config = dict(
    num_hidden_layers=13,
    hidden_size=192,
    num_attention_heads=3,
    num_key_value_heads=3,
    head_dim=32,
    intermediate_size=768,
    vocab_size=2048,
    hidden_act='swiglu',
    norm='rmsnorm',
    norm_place='pre',
    norm_eps=1e-05,
    positions='rope',
    rope_theta=10000.0,
    rope_fraction=1.0,
    qk_norm=False,
    attn_scale=0.177,
    bias='none',
    tie_word_embeddings=False,
    parallel_block=False,
    init='normal',
    init_std_qkv=0.0394,
    init_std_o=0.0,
    init_std_up=0.0394,
    init_std_down=0.0,
    optimizer='ademamix',
    learning_rate=0.000426,
    lr_mult_o=1.57,
    beta1=0.9,
    lr_head=0.0225,
    max_grad_norm=1.0,
    warmup_steps=562,
    schedule='wsd',
    decay_fraction=1.0,
    decay_shape='linear',
    final_lr_fraction=0.0,
    batch_tokens=[8192, 16384],
    max_seq_len=512,
    doc_mask=True,
    z_loss=0.0001,
    train_tokens=138200000,
    max_steps=12038,
    dataset='wikipedia_en',
)
MLP neurons of a small language model. Each row is named by its layer, matrix (gate and up: input weights) and neuron, and shows model dimensions 32-127. Each number is 128 + 32 x the weight over its row's rms, rounded and kept within 0 to 255. Numbers have three digits each. A neuron's up and down rows have the sign that makes its largest values positive.
After each neuron's rows, "fires in" lists the words (lower case) most often at its 100 highest values on Wikipedia text that the model never trained on.

L2.gate704:097141095186085148113198121158150185097153155192165141132147104093101093142168132099108160102112148172102177110145120134131107151139086154116178107150124103211094135167128146133158110122147126111107077124144124182149103178169108090116150093090117211143132105099132104134126129111156138189
L2.up704:093169098187088161153147121071192152127136133182124110075062084122102148066147115119125176069140132182147150101199129126122112105137121141125189129117151056153120091154145199098065146172127048115116105150099151154202131122105137136106126101110160159108121102112152147087100129146119033163
fires in: "school", "india", "australia", "democratic", "australian"

L3.gate744:100164103096177147143147142136137086114074122129123120147173112094131119108121179139113120086156140132102114213091093125093102208084145177124159041180138104083146064094104056163151107092136059103166085116083089121139134113113141132128141083105118144089095103092184132144083164111083103128
L3.up744:103104148109140150154161100142083116101125120151076123139138184090144202161167117090157108158132113123131162112173116147098116058117089109158072125089170083072071134078078160109168141134174082113126152091153110126082094134136146137140143066125146125145137113104132151112056111100111194168
fires in: "him", "help", "father", "himself", "junior", "killed"

L6.gate718:175167109136111135142109123100075106149080133132118169145149108183097160104097108154109088080139139177153124135096146108134081090099215102174078128177126126084169157173113087095134155135152131168142132182143135102159099153129167198139099156104138076056106110076112133200113187133086136099
L6.up718:104151099161105101084156100155098115096083129145122118109135059165107156235091106138114082143108097141137133157103093119127133106118182112105125171185163101150126156200073094066114138127148125163125107139167127119115094158085126142125101121097070125131075104088136128162196170100121094169
fires in: "there", "district", "as", "cree", "therefore", "votes"

L4.gate488:154128149135113094154164088143115111108113143122099101141125124128136156160122172133194135119061154157184130163134115118136111109135117065119119122167152130127192061204099133163069088108136096137121103165113156100071125131146087106158102103151135088218120120100145176099136133113090138124
L4.up488:131104118125144103136179135195101173143110159115100142210177129109098105155195158148114188123037122139150118127098149156104156085116118105153094132131139150138121033244137130117142117140180144108119124163108152139116148136114089121179116101141102113185093142163168169194114110099129138153
fires in: "also", "early", "and", "where", "2001", "first"

L2.gate444:114101117172119149108146143142174183113172200096115119182105154143127082108082139161135142122101181153202128173187090116153165184148081128178112136113108101216112106140096124146177172110148087124077086183121118121116143100090137107177178120192092135153135108136143077129177177159101138133
L2.up444:141121126147125104121174105148104099117142131092150179104108130118134178137190108123139134148083119132153133157064131136147077093097119189144158104192094093113086087159124104079122091137170104104157131140101185117114112180140087119149108128102167162102055146132084114176102100129160113146
fires in: "american", "california", "playing", "play", "plays", "named"

L2.gate115:118109144183147149122124147130164130167152168169129137067113088092148123124165094140114052119110107168142154133125071126166213195102153109126147080110145098141114130157081141165157153157102121064090104136112168124205102111089169129092109131162080134165176122149079141103163150115146089073
L2.up115:103124133196150105120090080164117134143150115134162120067148071079128126163122097141136101074119081168153129149145115098167137178149098106122150104081080203111132132170111143109130141112056144116090104180130136132141092108154169149108118137127083156169170142152083129158123077095121099083
fires in: "2014", "26", "2013", "57", "2012"

L3.gate297:156141125081172131115142082100110120116124087118116127166140057097110122187144115029190096108119067143136089134139158060119085117149133141131115044189138160160125067121049137199136137092129090095129120172160159145133059135171126098036131117113110125128115118075124145180106155137093159140
L3.up297:144139078088160122172149159113127116133110132084141113203103108110085127142105108128113155096079113144166121136133192099158150197089138177162150121175144127118123125107051166180129147075137077142135093111082155120105112149147138075164107086120106106105114149138182105135080085056108099118
fires in: "career", "children", "medal", "england", "1859"

L2.gate456:170138129082199117061177157107107088144148117137150197196138129096134150131131153149183156097134119137105129162147124163156146149072140080147096119118136162086168047191063141131108095090127129163178172130098138087108144113159145153182102097168151119132150200160123127160099135192150107106
L2.up456:116130132102133119080185178105113125131131116151155145131097119110149138113143174066151097117158092123099143113160151136205171182146176082099070106117147133085102122188124213072179135083142159135187164095111105165119140120175146136157163057173146160136123162160138107077127124144181108147
fires in: "also", "1999", "project", "even"

L2.gate740:162109188125136147138123141115133106108122150140121103138109139135031186108123172130191104130071210165087143114067093109059106154113141148091201191148135109144169117139095144163117162132089152124184130093110161102157141109152133124099106140178125087110113125122096082163076104142146101083
L2.up740:144103159136137175142177171117154086075120151114112106149106142145081122129150166058140158156103172158128147099091093100147104135095145181091176207122141116204140144147111146129144145112162211088193091125108127164188097126157114105140125077136115157095092127120072129117098125148183146093
fires in: "she", "during", "human"

L9.gate123:137130078120126134104082147112169102133072093158126091156134132030174102153141099174090124133212112118082119093138107172085136096188138113094128112120115178092156076123086066161127129141119136130125139098080115084130151115171155110144113091105200126111117020109131167179090062129151122110
L9.up123:119084175100155183114150141068141081183092136118102133180091145126114128148083137101142165183123130156161141132182144120096136098114066110160129155190139103134105153166120172070135126052115132141131107117141161145168136147151089107106110153123121172137104125116140132118071142159149060119
fires in: "as", "the"

L2.gate741:148146172071211112141117127140089079143116129080139136142171156106129177069086071144157089089117135127124161193135125175142073104117145095172126131191107158111149109093121110141084148148117087152101134157076101115127177094184171131102113149127188080125161103102142155148114076134120103142
L2.up741:122093163128102085181057143124113126152088183132100163140115090149168111073139183085119177154111133134136038086097121148119166149150078122167154109130139101110105129153196129146133110126124095127122082184097106161058113155117179118158113090111136151188132171199093066174180154151127157087
fires in: "county", "park", "street", "however", "great", "hall"

L6.gate739:102180101114131126084088111131148160115116147104136119090107117067090065094172140082148080087144097101131182124154112131129137144109124134158080038135073173073139126119080116145127087145101160124160131150143135185105059086102133157124122184124158162019188129132138089243062117107131088170
L6.up739:124079131129128070063097167101110117125106097111122136115064143113100077153138150070143217103145128092133129176160080209156138112125153113131046136124131127099128180158159131103144174127114130132084153161144097105115079123089187138154244072153116138131125091131133085141176093129087144124
fires in: "of", "institute", "for", "crystal"

L4.gate324:202164146100136122111138065107181123159158173175079096146110107115105102142142126114123114105126112145130160081170116056096129088072175083136096154114159087136083131115075099161160087115156131128120167108130197117083121133144124062069146147192155080122157119113106156120078137134157147190
L4.up324:134119075110140077118174045084186164107181169162125125121140122161101088093128086150149133139166126159139118095190097038093181127153136121105121130076112066148127103158134101154212118147160150088134116123141160132080142182144063097086150131163115091061166123059109136081130134172147107112
fires in: "smith", "thomas", "richard", "james", "company", "india"

L9.gate93:132121186098106134114160144065107160181127097101120128138165120162091159047119109145165149170086164160103175121125078097104169126121161135134128128148106077075083158064141071145096157161113122099082125079151108130101100139112120084100138163139142115141159125111133158123123159171128112084
L9.up93:148134172162163085136100120047082074126140124137162158091172118152123136091132110127115163132171167180125175115201064120157115145145164133123122150037087113148089192121102114062117146087160108093125176144123128102111135117128108131082088079175134078104171108109141146111131133147121126126
fires in: "to", "must", "toward"

L2.gate286:130070137135075108113162096108126119124126142131154172116090127119139146122156095048137157110152151169174164178184125134104115141138153154104140112120097112163134097102085162085142121145138068146136172181145161139090038120109139153071082205127147184061196106071154131120117144131120138157
L2.up286:072035184169110116173160109125186136133116151161143145050090150135128158155116062110089098139131112133117103132130058098158145095187111159107140125076108142177158118120111181067159144146133119124127088165136128127158085191087136112122172138130125142065138124110156050139153139132149182110
fires in: "county", "florida", "american", "thomas", "british", "california"

L2.gate711:168145110085153177091093055111159124117113090166110122126160156080159195123076129161165126074103099116060169151112145175038114148092119136155107098159126148092135108090062129122117058063141136109129102143124118135084112144164111154107106133098148083147122130105138151138054092157182124177
L2.up711:176126090093163210143100098144097126137102088153137133141155156179172169120095177148141134152143107096127153121063157125086144133107087146117096083129193110089133143108068146151148119114189159162132120111211129108055202093159106148140137114117150095194098142104112092113128106138204089172
fires in: "route", "institute", "station", "round", "completed", "minutes"

L3.gate379:215100187113140110152174082166103070111114161076090147120105104161116136086161119144160114114151142084178074103133120089142140089152126180121147106113115089142176119080150120126120086110176129137062156168063144094069159128128148157125150098189125182112118102101091105123156110118124198101
L3.up379:148141145146145121144140110172098159091137156072081106065065124133124115133196146103132108106115066139118107106172110149166170145167141216111111133091070158155137179123116177100134138129149218151110146139069133169091136132109120130111226084112129142081104099105077097161155083087147166115
fires in: "they", "29", "website", "31", "contains"

L2.gate754:076141151131132137130125135131129090100145054052155165154140155137115088112154159157146146129064182116109155135151081119137162187160216170167147093112112121104108048188149140121118154144101154136118162151123115128090100096171158134120062170091148144130141159180059130140136116170102113139
L2.up754:123229115142062162132087112122157172151137097141117170111125151196123135118111140139102126114147128118066147136125130164105105124086116111148085104118112145148174108147182179146189160201112147069122184114117127113180136128109158134147129141157108106125170094091144118120134127124186125116
fires in: "change", "process", "lead", "end", "began", "leading"

L3.gate382:093203152133119100118082117099064109114152097086148153124128081173194113137163130170170107096127126153120086070113073086144142139115101132145236164151109108097186097151092125171114096149081082122101128155179128148102097138169129127105129156158137161087117131136145095141095102138142155089
L3.up382:100139104142102115173123108148018112106171090091099155129142150102169122107174113173139121134164148120181068099119032118183117184092100176128195140132120124092191097162089139128162147162118084100112088130173092115068123114165139079123095113130093141085094175150105121137124118126174184080
fires in: "which", "action", "september", "average", "according"

L9.gate557:120083109089125131073128126136149096134111066112107135151156088055098061088163117194129107127170092145122134138134138152138085062129177175135111075110156156171156166125107113225123141093112161114149119123124102140143093115155183133092099096116166117100151101109113126159138088162179137069
L9.up557:153149169151126077080152206149115103151102150114063096195123111103145145150088132169111156179101150149145120110096090077101112119124138176143180172148182133136146130123147144190071162112082130196106188186166149123160095130074142092150156107132082116159100149152163195058103103112191147082
fires in: "the", "footballer", "appointed"

L6.gate595:162133168108124177158183105150066131112140149087122159087120122122119135121128151155114136118187149204164170120128186158062115200085117143143110098155136090082176093136117087147115156124106150085168092160097129095164144199130133112106130135168097136094117154151177121068061163123106164115
L6.up595:130215123101113100136124182156122097111150101114110162233116114072161141098137166083123177161090083144088109127101153166116124160106105092127121133098134149080120150105107085159154115074120102091201092149104139105065135153133119130104089151076151051130119143092140099115110147091159158120
fires in: "as", "later", "and", "especially"

L4.gate227:152080159143185182153114130149145151081117135111088163131142190120146086107133129148136136132172115066095113143112104161075094151098091095162123073141152120108177154116125101151189197136168125146093120090138112060184074196139091145130098165099126158134104109170120119149154120106134129135
L4.up227:193108090163133131125150131146144120138110182057125095168197108111075134100165105165151085182157178174127063142166133132154076162134145138164158145114144114175114110198102102099098149162145098158116121159145125071133111128102110168134114195143104140117145147112105153180134134108129139140
fires in: "by", "after", "between"

L2.gate361:143134137106114029146110130133101080140114063108123106146156101092140175067096124171152137126127109107097115116133136112124130123122127115104132161125111173137134133118148106149109070108120160144068122190079137139105111075182154159091130133129153050113144092065181108159148059179055092113
L2.up361:075200121149047149142074201101118105170149073148064143113121138099128178084126112152128087112174112166183128144112126152160165167175123109077116176138168101121117172148107169139096163163078164145103098164147146123141144143170130095116162075189078067139122093135138110030152135137128056077
fires in: "james", "michael", "park", "york", "thomas", "street"

L3.gate726:149111144127193091128141128122128180114100125100123114153134105075064117087049173226122081140133127139047177139103125149144171175106164140161132148155162106126068139129093107126053128131112101093151155127073145110104163062157161113152170097118167144150131159124187128117119154074141090125
L3.up726:149098111081183151142144144130086179107126185096134101152126170081086116129126130113147099140133083189088159145142136119193161107140123100125084150104167143105021156179098164130110132120127186148175129060172142130078126059154119139120161079131148152194088143064121188120090148073126048086
fires in: "hold", "took", "set", "established", "take", "make"

L9.gate431:172131196123112131132155137183117150155096170078095125158119134110060165131138150066130164131112158174122153102063106093139158129128130069138146154150107129119111122182108158194144151172120193117189124144137110120110106160094158082136152108125131117148064119156107134109192177134165126096
L9.up431:144097141136132130129043200129158105111134211134085143125146135119126171093137113134125129150044152126124119091084171082149140163116149140125132151087119133174182140139137122161100144174114167125142176160124067112081121127145091138187094161151085101190122188159073183153093139146149184112
fires in: "he", "she", "some", "most", "first"

L2.gate543:105160132098146095140063095133087126099113130070075153123164084096147164130105085062146180109095125107149164108107109130069139099118119105146089129106118161035093092164101149124132137069107128167171132077155132134187166146113157118102121131134182141108132152127200144126129123146126124146
L2.up543:103094116144097089168055103140102127071149144084143157102109058116150083164120108056122174147051098128169152128069124085140129123110136125173090118091140153040086125159092101135152141071145148119165135103178127130185085123095158098118095119113155190085084181128150144146172114145123141131
fires in: "may", "march", "january", "order", "february", "mayor"

L6.gate508:163136139125181105104106085151110192110105131164120130102117153093140177091110146176149077115096041130175058097104149135187100105110169096123156152121153122124130108130129099105090109116131109099182109169181136114073158122180141158065146149152125097090116118098153177197161136130157101098
L6.up508:104079100155127083058097093120130172074086177166103144117097155119101163129128162148123117070121157141137112108147117120151114097108142088119195161103161114167138136161128159089109132090166112162141085204151140158053147120102135127061133158157117107136173142135141104123138173108138118112
fires in: "city", "votes", "house", "had", "republican", "district"

L2.gate566:080167144135160085056090176105118090097063099092130120153039119148135115131161148092120160150149110080203135141143107096099090122140105169150134128105131178149102078149137140160152113115149117113134118147165111106131127164182107129131111147168129138131093122082149205094107145090117080122
L2.up566:174148114152077117171114096136136167119208133106168092159141090183130108134122119082142132133142094101166081085124056121149148128188122095106128130138205134143082214079093150103097126185158166153166163082128128136100154123151106096085170083133089142130153124169076054081196116144106144099
fires in: "lanterns", "international", "lantern", "western", "population"

L2.gate526:185116112111179102065152081121172141093140160121139091104132068180170131155134132100103126072156112114105110066166129141159190135113146070110170115125130142090170177107182102112152113101097156161133127120110070154097100111160144116044111131151125101052149085140103123142140143123158205119
L2.up526:125157133126110110070178096070142157074166160148138114102141090096151163172118122099133118068110141127126141086139121129171159124073103115124167110124079102182069179152101169116142126109099127116121117088161171113162198122079067092100144112185138150140121125118058075158095125098185104156
fires in: "county", "james", "york", "thomas", "district"

L2.gate47:122082184111166106079097107097069175106136082141111181129096116122135125117132164202143087154151154111074107116119135100072154165143152138143206155141164137142085086121127094104087114101102100157124119184138185099145132147093115092128113159153144161153169148129082061135108077125141106078
L2.up47:104062180114155130104166060165102142094102095152152166120130123129092180138174149140055114120121140101137099120173057148135145171187173169105152102099141102146095122143139141129166137161133126123128105087153110131166096130094132046115165104137105189073078173076150102117154111087170131076
fires in: "24", "26", "29", "florida", "film", "31"

L3.gate486:117081202137128147091122074104143125055070178138144144150094097120111098151155145122092055104163144137093066131201150126103049123131128100109109134159179168151089102203096134127104046121118112148142142117116180157099122134076147108132133142088076153148172112145164085128116097092178098091
L3.up486:132072169122140172128143100138104118049102125129156140152108124121110105115157128103077094077163127120123076116189153073131083126182101137099083109130127138170101127217080150122134081119154153126127127127152148184104076106092108091123118158064065156136118182132094050078157112110142120130
fires in: "british", "street", "york", "germany", "poland", "artist"

L4.gate36:104150199075133131103173154118044140102152132116123098140111127183142129142117136112150112144079111094125160128147141129129207145088143140162165082113150101059059134079093116145175086175120112148165123137156129116118149128078094098048152149105068142140132164127146110117104108116141113089
L4.up36:047130097054137146118205152108086169131156107108169110121123100161147125157134145048115099157088120159169161138123121138143108151084138147195133098149219092128060177137097074138130091182136113115150058138153128165131113177168148093098106107076164099107136186122157147141094123149209110160
fires in: "as", "and", "to", "with", "married", "by"

L3.gate348:204075145127122091097073124069101063185114095077142139147126139074083149092178230107138079141088127119057138113120094107108113094085185116124116114134127082152089097135105080144118100078118177102086138103101166097085117097094118135101112074162150131159169171153122147138171133127122216118
L3.up348:170100138111122131158141154115162134174163086128074150148133151119112171092149165118064131121092099104066112115148097150114114164034158142091131130155175103087142117141101140152134145116145151145145089088058132091116170106121089074112139015153168114190164137154115147108091117115150118147
fires in: "film", "song", "station", "production", "films"

L9.gate25:110051169157202137143089150121105152127092138141139116182125132103132043104041090136161061160123123140085122130188135133165154105114112155155113086049129166090087163166163146109104126077084123149124184169148151128110112157205128107113111116126146173104159139150139091157130133155148118099
L9.up25:152132094171124168199123092180066112169152121156142167100023155133114152152163159143118079144111193140135196169115114110130123152077117148144160108137039168123163125132090124146123132159147098182089176122077105115181133092140118122068090190040161166133142118120079142117135063159122163131
fires in: "s", "their", "of", "in", "the", "institute"

L3.gate416:166149139133110187153079138146108152162105139169093117094092109139155109164120156170133131114146103123081154116148148142069172114068141151094187125114196096097137121112122092135110074102090098094131173081105165170078119131181162103124140108151169150110178134124169137157146086120110101111
L3.up416:138066140117155114108116106137131097154161131124116136128089124104154158228187127067136147182155074150159107082161156107120078147094099122154076130155146110119080112117100127206139158168122099111150126132142101159059088159108124116143115073171103132134098096178141168147101113047095126066
fires in: "him", "himself", "medal", "egypt", "medical", "buried"

L2.gate282:159128101094127220154114096130116120095120184146119161111127164134133121125136153130194182124100146116133137082115176095153128185126084126129148091136124131080127176099170159161159132138120153102134121079108133113151087149170164167142090155163146104146016114091162212117174179112160131144
L2.up282:185096125108113151162129061114101122118175072125112170140117128144174183132160139128162153094136145105164134080095131127205123160126071190082138094126162154116117114123107159143185135099141103142173128062128112125128159097148119118109093147164119127109092129145123169107104163113130096110
fires in: "with", "information"

L4.gate461:126058102091192190127091080155146142151130139147113112148132125106145119133185118099162162108082148149108158118134137165147109163092111161133142100182132143058124166163084140096130112056145174154154127148141067130133087158099113147103121127104219127061091129146156152160173142127196090170
L4.up461:141110092146175138184118131080129147169133117144130117129173170144173176128118128114123112150066165189151125146153085086123167136134163109171213168148128091134096158109140208119126126131143133137051134074182111079148115127172161133101118140101178095154145125150115108129130114126138100114
fires in: "by"

L2.gate181:154167159072153105152145111101111146090157126135112129094158125068171159093084148170167119155136131149134131127116109103104098130184180123162155140150133121172146034119072154079132104081138127122118147143137109085115097138154095131102176156163090140054117093049113103110054154167152087174
L2.up181:128097136072155108163157108152142119060126123134144141093119132108171068134121161117120118134163120126076119089129127078154106109178175123109151141113157057152100060138095198102152124158151144101146119155141120107077113147134109074112177104146104176103123102082127081119098128158148083164
fires in: "university", "florida", "school", "california", "center"

L9.gate723:107127144133140120160130127113121105123123143167160137073122124119088124137116164096151147130135115078126142158162164183134149146108112038132119142186093174145135139145166130179153162098133096134186227110143126127155189129151120180112115148131163199085133140129173108106079104187115099091
L9.up723:168158150142102110136152096142149133086145155111105142147151140083087076148114144107161144143118109119127166167132085143116121190080137199106137077115169154122094112106131118119102108186091074140181150157179125142163107151164094102137102132162107144145124106111135107126094117118138124083
fires in: "his", "her", "their", "september", "march", "may"

L2.gate258:079158134067189143106133181125128128089042144114070109123145129181114166118149161144164106171117127093109170135088114101149114151100129094121133132175178080061104133223081100149113089071085107118097141147155172121135105112072143131096118116134096123128147108086140095129132094117142112149
L2.up258:156162117130201140081135159150129160089079121139108077170169093119083126174176136107099174172153079140150147122148099089154087073168132156120120161171155149059110115187142166090144111121145182142132129130071133185101087114195112098075159102120080104153070126084126171089088096099133122172
fires in: "took", "take", "votes", "law", "taken", "event"

L2.gate371:041115127147063133083164107124204157126133167132181129093118104160099151175156142117128124108117148115143077154163144174156125172157132113174133073089134173130163148141074148231154081146109128127139081156083126150185160166129107143118103122159121168104121101110127148148068131071103090128
L2.up371:122095197130112127126131146077154128171099140146141173124163057177083146092114147108170056123166136130111152135168142084131163141143132106156164106108092124141155107151115152180116081117103092148059134114096156102165167161108125154131088171150145156132142152169163142084067105132117072120
fires in: "2013", "2017", "2019", "2018", "2014", "2022"

L2.gate557:159129107128141126155109133127133128184020139097105159149153128149118175097091170151140161142132195106119115103133115128147117132130135082128155109120167078076118061158173126126095139117115107154144098094108134090111144116164095154116121142127107106185111169129129089152097080088204114086
L2.up557:110073097166120126141131115136124141118064139112145177126119152094139109173159173081119150159107124110117157057125124128188129150163127140095136079110132068130091093148120152134184114125166145144160099094078105127156125148134085110083103116113125200133061131120078105139107094058178142083
fires in: "local", "career", "traditional", "population", "000", "final"

L4.gate700:106047133084127142072120116169114131048117132121134150159121125096116035147141090145156116111119131119133090163163139155132124108110158120133094068090165206119121120135093161125089081104152159173103130164069211163114063161125113115065120134130110140118136128137091124215106090145097092194
L4.up700:091133130107129131112160041132131139150111169084125165085155168101119114099143169104110092098135214131136153141124120058100132066093111090134131132158131066147074115156167170133130091110146150078074158096087130186157142150118184122137156174094066158146143078122137073170150117141097089134
fires in: "of", "united", "central", "institute", "york"

L9.gate729:120111182102118200153151085102114128143145149118054149149178206158126102160108117116117180139157173123083174116145118160084117194107155109126137080115107144086123146053088088143103163151167131132095105137138105118051127104170106068079140093126163148192068146165157129156157130162120119070
L9.up729:089188127108136118075161071082121161109113097154152107124112103138171084132148140140172104184142142121157115204151154108115182109194104107096153125140125156077134146108175107107116158075112086076203159147155107084180125123107119108070104128169111079163164144116092101137113167138104163107
fires in: "to", "from", "t", "felt", "not"

L6.gate732:135117162040119101131172162132162188077130156121077079129119134108122128097134118164152153163115066113128132100148167176123125114130127109119157150112119130077124184133145150143068026155069160118118126095173131145082114123134093143146168103074141112162130112093195097104095158139142086093
L6.up732:144124047140136146127111067102116151175148187075153160146106130108140103141103127130142113100131095136101115148127184134065057136124157103071126122138154186124117153115128154149153100091144097187168152109146161104146087151161153131137185100114146132132137120118117144173126118094169177158
fires in: "of", "the", "at", "bellator"

L4.gate282:127076182100197092202135095158083156123142193084163171187105123175176143069094110073184180130132135157141128158140192131087134166143102132134140093101224125104106127141059168149093114093166172124104092117172110101101101149149082091094130127095123165140121164145139156103156150135154161121
L4.up282:165163123102184124096085127122102146090117139153116170088184142154173128078139116189165147116152100104148129074095047055138123141104111159148152146141121089120078121107162106093169181156131215136073106158145109094065108088063135116142158128100147132149142106156087119184142097130130156125
fires in: "by", "online", "mountain"

L4.gate190:187092146228103135113109124051116106099043145180145109129194129181074127083105089199145122139200073121057113150162110129126152079083167076148139137116160101110135140104111135125116107155091140112132107137129128146110156134129140195126129113164100066118133158123096110083149142112144180124
L4.up190:121074122154096165112155103096127130074066129154116082133158123165087106086126137167075121171144048149096113137149103102163157068086149080121153129092116104135116137130122136128136126161117173107090105098128139127120100130153125152155159131130059072122116154120090134075181159112136185108
fires in: "east", "west", "eastern", "western", "richard", "london"

L6.gate501:108156128100159151102139132154144168102101138062112091114126121130075144092126099093112112119138113125154100157122120166157097114121126123196166131149148118093107206062132092179147103101061109073147192138126166166084111113097112114171191108124130171105162140125140066140116129129085111046
L6.up501:146099161145137164101204108106083129159137097124088105133127133072103113121108150127133101125150180110169207148091171084125087095127051107078114147144079117108051150129113144147157113143201139084169135098199121142142094177179127098147108141123137102107131131085134125139173111132157157110
fires in: "and", "to", "of", "kazakhstan", "youssef"

L2.gate563:143165120119172094093083102104148140135102167100063045165113102131079176158092153160173056155144134126083146089180159143125107120118146162186150132201103167093169115096090141141123083072130077140156225116111127098101126106205130124133129138112130111137160075089112127179129088108109059141
L2.up563:170111093174151124124107133142205099115146165072083100209138120130117141100149141178103125178134140112071144153143123158147137093101158191158155112189103128080104121087065132122143124127132084151181176169111135133115093134172149099157172129103109153142194097167128130169191111102102086153
fires in: "her", "after", "until", "his", "since"

L2.gate720:123112136142109114152104091136226096141181118118146126115069120076117100134140147147135136072149155149142150144166126134114088165183165125128183129173076119144111160105067132112132086155112095072155138140129138122139120156130161131099150118116111158137120094080159077128121014135072109094
L2.up720:129086125144112129128110121145149119073170108158135163105033174082089161083148114106119129121142250172099162106103095110082099150132155189132143095166129088202079157142080148137145116138155098141108135134101132144152123174097080090084118135130181115121113138147200129161104147186178109147
fires in: "music", "school", "education", "india", "english"

L2.gate452:160150165039143101093115131179134104151154128153120145113084112134163193106161141159183160132085121142111144090154131116136114083108102050164088098145095118112072110140133092161117095101143150128104130140122106142108114140140207166133098141132153093138180149110146153122099150161079112144
L2.up452:092154118058144146157118110216141111095173123131155189119093174134191120118179124139135191157139110120140163150151145142173117104136096083133072101148165101106049145172148104156129142205172145116126108170123125131111101116125191133144138102100107132161152136092143195124113152152129159115
fires in: "also", "later", "taylor"

L3.gate149:143060145087108119109127086143117174123103130145139114093095065064121130132126127101182102130104078108147129108136160168115086125135095162117106124097108222092165147123063134151152085054146145113194199136086122166097048150111090129143124093122139141110147133054125119183099076135110136102
L3.up149:163145052111052197169178048192125112133113109126104144081106132130134169122161187096131099151148148105128134158131081176159127084154141073120148128179079160099134189210155141121129133174115116113123151109171154143196154087131114169221158122132131195098151141169178119142137106103174056105
fires in: "of"

L2.gate489:185084128128107130166148154174110144111094087106104147159089110166124106178106128135091144176117128139160055101111145071127067083102134151143160102159145085126159148165157147109153108162116161137133082138118121128126086162159089068203142099171112162176065134114070139088151116125187118141
L2.up489:113130100126089186060119147146128062101107122074199111139120104179122136107107123092118098162091141139195114168123095094138155108087161149134128087150165136138113132168090091112118120129113125118105131094142168150154083108122115082036054122033127151078170151108164116148093064133133101076
fires in: "career", "football", "footballer", "airport", "village", "portion"

L3.gate710:167158191130128099074169172181113137116138139129112125144168132143150089105153077122107098079126105153164152138170119104184126152083133101126115123098144148147172182166120184109097100132156151123170141185116172202112098119132119118127133152171087096109198130113094096123119143153112086128
L3.up710:111134175139172066122153128182114159062128132155128151108200184105130084148122154128074134136132084109198119167166111111126118102108120110115074122087120179146133251165106233092144133157130174119167127214124181210098112140160112086134154132114088080123146151115155097126150138162087135096
fires in: "state", "first", "who", "established", "stated", "succeeded"

L2.gate164:199098120124185063104178090105129113182122058165062119150153112132103162132111136120157135122139146129109135077108159049121141111157151141176094091070076130194149080150142135102153079124136121096127096158104148109109095150059131131128106113100097146090114166137093136169101176124133141128
L2.up164:083106126120064179114106152124074138098130077122167094100113159126109101108141159121099133176125159114148109156131204207125131195185046144138112124159161182126134119133060151166104126145166130155088119121184122112144112135123098124136126113088155126103099117139077132117079093155148087105
fires in: "also", "history", "developed", "found"

L3.gate383:117089158161119137081124092133163186124111143183163125146062117181156119154161159053127162108118129099161105178111125085135132171173082125117104092151137113174115110137078148102140168140102159091137096165126093155093109152149148143098117112125109185146113086143107091169117140112130150127
L3.up383:126084148152117111062145088096106174135099100150133131129106142118081117110133116108171164109186171152129122155145155135104072199126117187159124109233133169138120117178049109137077149136116091155119094151091144108172187131117163120073115155141120136132176044099129121152128141120145112118
fires in: "career", "year", "democratic", "born", "medal", "four"

L3.gate112:137106133099133073049107120119106131174128118114081065100118091090090116126126143088139048144104095127120096108136157154158136114155195125136111096114073178117110129094102135158112092099121131104114183118113158169121136155128166146113184127122135102061125125060145123153061108132095092114
L3.up112:162084121116108105065132117141072104159112112129113120082109149122142112170135119122101103122075117091113096148127189182167162139159146148073147079111080134130145119159122127207155083121180047113131186116096175133144077191144172100121193131090105160090184145101141119148091100088096183094
fires in: "of"